From a checkpoint of a small transformer trained on Wikipedia.
Size: 17 layers, width 224, 4 heads of 64, MLP 896 tanh GELU.
Architecture: LayerNorm before each block, rotary positions, no biases in attention or MLP, untied embeddings, attention and MLP in parallel.
Training: a variant of Adam for these matrices, 209M tokens, 3183 steps.
MLP neurons of a small language model. Each row is named by its layer, matrix (up: input weights) and neuron, and shows model dimensions 96-223. Each number is 50 + 12 x the weight over its row's rms, rounded and kept within 0 to 99.
Before each neuron's rows, "fires in" lists the words (lower case) most often at its 100 highest values on Wikipedia text that the model never trained on.

fires in: "with", "although", "for", "because", "chief"
L6.up667:46 50 62 34 41 44 44 39 58 41 77 68 53 45 49 55 44 66 48 39 53 67 20 77 25 60 45 78 44 69 44 73 68 51 37 67 48 77 27 45 36 30 50 31 44 66 60 52 63 37 53 45 33 37 60 64 49 59 57 58 43 56 28 45 50 47 47 41 51 60 62 42 51 34 49 50 64 50 40 47 76 47 61 51 61 51 79 56 44 42 37 54 52 56 37 41 60 42 68 42 63 62 43 48 50 54 48 42 46 54 43 60 45 57 41 63 47 49 59 54 56 48 39 28 36 53 64 46

fires in: "of", "2", "category", "corporation", "copa", "castle"
L2.up865:50 54 84 45 42 44 70 75 49 49 57 48 49 29 41 54 60 48 52 52 53 54 36 49 55 50 52 29 56 54 53 39 35 53 40 41 45 43 47 47 62 47 44 62 52 38 42 55 28 61 49 68 61 20 54 60 31 57 41 35 66 48 48 67 42 65 50 65 53 75 49 68 63 21 40 57 52 40 58 43 36 40 41 43 44 62 58 58 71 70 62 33 39 44 38 42 40 55 49 58 43 65 47 45 71 51 61 27 46 64 51 45 57 16 49 71 42 58 41 48 55 24 64 46 29 65 45 40

fires in: "2", "1", "2000", "super"
L2.up570:45 60 66 52 70 30 45 39 71 55 51 44 39 49 48 49 37 54 19 45 62 39 43 50 34 41 56 50 54 52 46 48 40 65 56 33 52 26 69 61 79 76 57 50 51 45 39 51 65 61 50 52 58 35 39 31 45 54 49 43 60 61 31 64 32 57 51 61 48 61 65 71 48 39 55 43 66 44 45 45 53 18 55 33 67 70 61 54 59 37 37 50 50 66 54 48 28 46 49 51 60 60 53 56 60 62 45 33 51 43 43 57 49 56 58 55 39 56 52 67 54 43 60 52 43 66 41 51

fires in: "college", "known", "general", "working", "allows"
L5.up33:56 56 65 45 41 30 72 45 65 34 79 17 30 52 65 38 47 50 46 61 62 78 52 48 51 24 58 59 23 52 56 51 33 45 42 45 56 57 53 63 50 46 54 63 53 54 58 47 77 34 66 50 42 45 66 45 50 59 41 63 45 67 45 64 34 59 56 54 52 35 50 48 48 52 47 59 65 51 52 50 48 47 50 30 63 61 41 60 49 53 52 50 47 52 38 54 24 56 36 45 68 47 54 44 52 46 70 33 40 40 39 45 55 56 52 74 41 51 61 48 61 62 48 52 30 49 44 45

fires in: "who", "you", "stream", "to", "role"
L2.up55:56 65 53 60 38 30 51 54 55 45 61 61 57 41 55 56 56 45 28 48 68 53 43 28 27 52 36 62 48 67 47 55 51 51 54 51 46 47 59 70 75 51 46 60 71 33 56 50 58 26 59 48 47 49 46 57 61 67 49 54 59 67 45 56 51 47 62 38 51 34 49 45 41 48 30 42 37 50 60 51 47 29 51 54 57 63 39 86 51 41 35 44 54 40 46 70 45 64 67 55 62 47 46 33 55 67 55 37 52 40 58 47 60 69 43 59 57 39 35 77 59 41 56 60 45 46 60 34

fires in: "along", "uttarakhand", "congress", "alongside", "alexander"
L5.up775:46 52 61 48 39 22 37 40 55 20 55 60 55 42 51 56 51 47 57 53 66 62 45 52 43 61 55 63 57 55 47 39 56 64 46 51 60 64 46 51 63 73 61 46 44 41 39 48 74 22 50 58 54 36 46 35 43 56 44 43 62 50 33 55 49 43 70 60 45 44 50 61 52 54 53 53 67 66 44 65 67 39 65 42 46 63 29 49 75 52 59 51 34 51 45 38 40 83 53 50 55 71 49 52 53 30 43 25 44 61 40 34 46 42 54 59 34 54 50 66 51 32 60 53 29 54 63 34

fires in: "on", "began", "elected", "appointed", "constructed", "rauxaf"
L4.up320:48 53 55 60 70 56 73 65 44 27 48 75 36 53 42 61 32 47 33 58 54 59 53 69 44 67 58 41 37 48 53 56 34 48 46 24 64 46 52 74 44 43 62 54 58 57 51 57 53 48 87 46 48 19 43 53 32 56 48 52 52 71 41 41 43 66 57 43 59 59 56 59 60 60 47 55 58 22 29 43 49 51 36 49 66 44 63 54 63 63 45 37 40 50 61 68 42 35 78 56 31 55 35 46 45 66 58 32 35 65 49 65 38 67 48 45 52 66 46 28 71 49 30 37 48 39 28 42

fires in: "decided", "according", "reaction", "decision", "contract", "cultural"
L2.up464:68 48 46 50 48 51 74 51 41 41 59 60 63 53 72 31 64 51 41 68 58 46 41 47 49 62 59 51 47 48 54 45 40 56 54 16 42 39 51 50 65 32 32 47 57 48 51 67 44 66 56 71 48 45 51 56 62 36 34 46 45 77 52 68 51 55 42 49 56 46 52 69 50 51 44 57 45 44 57 41 56 43 29 59 42 69 61 55 59 69 46 52 26 65 63 62 45 65 49 48 30 38 42 67 56 50 32 43 21 55 43 50 64 51 54 67 38 73 54 45 34 38 38 45 52 56 29 37

fires in: "it", "soviet", "silver", "sir"
L2.up46:35 51 48 53 57 34 60 38 60 54 72 60 48 54 66 52 46 41 49 52 59 54 48 44 49 35 67 43 50 62 50 54 41 57 50 60 76 46 70 43 56 60 47 35 44 42 49 56 66 48 40 52 56 45 38 45 48 61 33 48 34 51 32 64 27 62 40 41 51 55 40 42 33 38 19 55 80 50 52 43 48 45 36 45 66 57 20 64 68 46 42 43 69 57 38 56 40 63 59 47 47 57 36 57 61 45 61 46 61 41 45 78 57 35 52 58 46 62 38 64 43 35 59 60 41 68 45 42

fires in: "for", "no", "his", "while"
L11.up221:35 70 56 49 40 47 66 61 65 52 60 51 36 32 56 62 49 65 22 46 66 46 49 42 37 58 37 42 68 78 49 47 59 59 51 54 38 39 50 79 60 54 48 38 38 40 50 48 43 42 46 43 36 42 22 60 62 43 33 66 66 71 30 53 65 56 47 34 28 56 52 56 51 48 45 63 39 50 39 52 59 35 50 61 48 31 56 30 63 37 35 47 75 45 56 60 28 84 49 45 43 73 55 54 58 82 30 27 39 40 46 60 44 53 31 66 50 58 57 50 45 27 52 69 49 44 38 35

fires in: "had", "young", "shanghai", "taylor", "younger"
L4.up772:52 41 58 48 62 55 39 55 68 36 65 37 26 46 43 69 49 46 38 31 51 42 55 48 47 55 44 62 55 72 53 26 37 56 65 67 45 50 66 41 48 64 38 30 48 44 37 62 54 43 58 52 41 39 53 43 55 70 62 64 50 47 41 57 41 55 36 64 44 50 52 44 60 27 45 44 40 60 73 44 60 32 63 16 29 56 46 53 47 50 62 60 55 63 37 50 26 64 52 39 31 52 57 34 53 34 74 51 53 55 59 42 65 69 63 46 52 40 38 52 75 62 66 82 28 67 23 44

fires in: "a", "type", "age", "committee"
L8.up467:40 48 49 51 45 28 46 39 64 36 51 61 45 51 76 61 63 47 62 63 41 39 37 89 49 50 47 49 35 69 41 66 41 46 73 53 64 37 57 51 59 50 58 37 46 25 54 62 57 35 31 39 29 45 22 56 56 48 46 53 66 59 69 55 55 53 35 61 55 54 49 45 39 34 57 58 53 34 33 46 58 44 46 42 76 42 61 24 49 33 53 37 41 46 60 48 71 42 73 50 65 42 37 40 65 32 47 54 50 47 57 65 62 76 43 75 54 61 35 55 31 50 43 57 39 43 51 45

fires in: "university", "a", "place", "college"
L2.up451:40 54 77 39 37 41 52 42 40 59 54 58 32 53 47 56 52 40 62 37 56 67 47 32 41 29 73 71 66 48 39 61 43 48 52 58 59 55 47 50 46 67 51 41 51 43 46 66 52 45 50 36 36 40 42 47 33 60 48 73 37 50 24 63 40 42 42 46 60 45 57 64 36 46 44 56 48 44 57 49 76 54 48 56 33 50 51 55 43 74 55 64 45 76 36 50 47 62 60 54 67 41 39 36 61 57 55 50 51 34 52 53 53 43 48 71 41 48 61 58 67 39 48 42 29 56 47 49

fires in: "candidate", "middle", "primary", "committee", "mid", "political"
L2.up708:49 63 64 37 17 42 42 39 53 50 62 43 64 42 45 45 48 53 55 51 67 49 29 43 50 53 43 60 55 41 57 50 43 54 44 43 43 63 50 54 62 43 32 64 33 44 29 39 33 50 48 51 58 51 54 61 24 39 32 50 44 56 22 39 61 46 42 47 37 63 41 55 53 48 43 56 70 43 58 42 46 27 68 63 58 51 37 63 78 60 36 55 75 65 53 33 51 69 56 52 46 54 51 64 56 62 69 29 43 33 52 60 52 34 54 63 48 61 45 69 44 34 50 62 48 59 28 52

fires in: "out", "office", "off", "greek", "outside", "offices"
L4.up140:49 58 54 50 55 56 82 46 43 47 65 60 47 53 64 36 55 56 41 55 62 45 29 37 37 48 38 57 61 60 75 29 52 54 55 44 35 46 39 56 51 47 49 34 37 46 44 44 57 44 51 51 42 34 67 61 47 67 39 54 45 56 45 56 66 42 43 31 42 73 65 46 40 55 58 39 49 45 45 35 58 37 40 66 51 44 50 36 61 50 58 55 68 36 62 38 39 30 60 63 47 33 56 53 57 64 42 45 57 38 48 58 49 53 36 51 45 31 59 45 57 24 57 47 60 50 50 54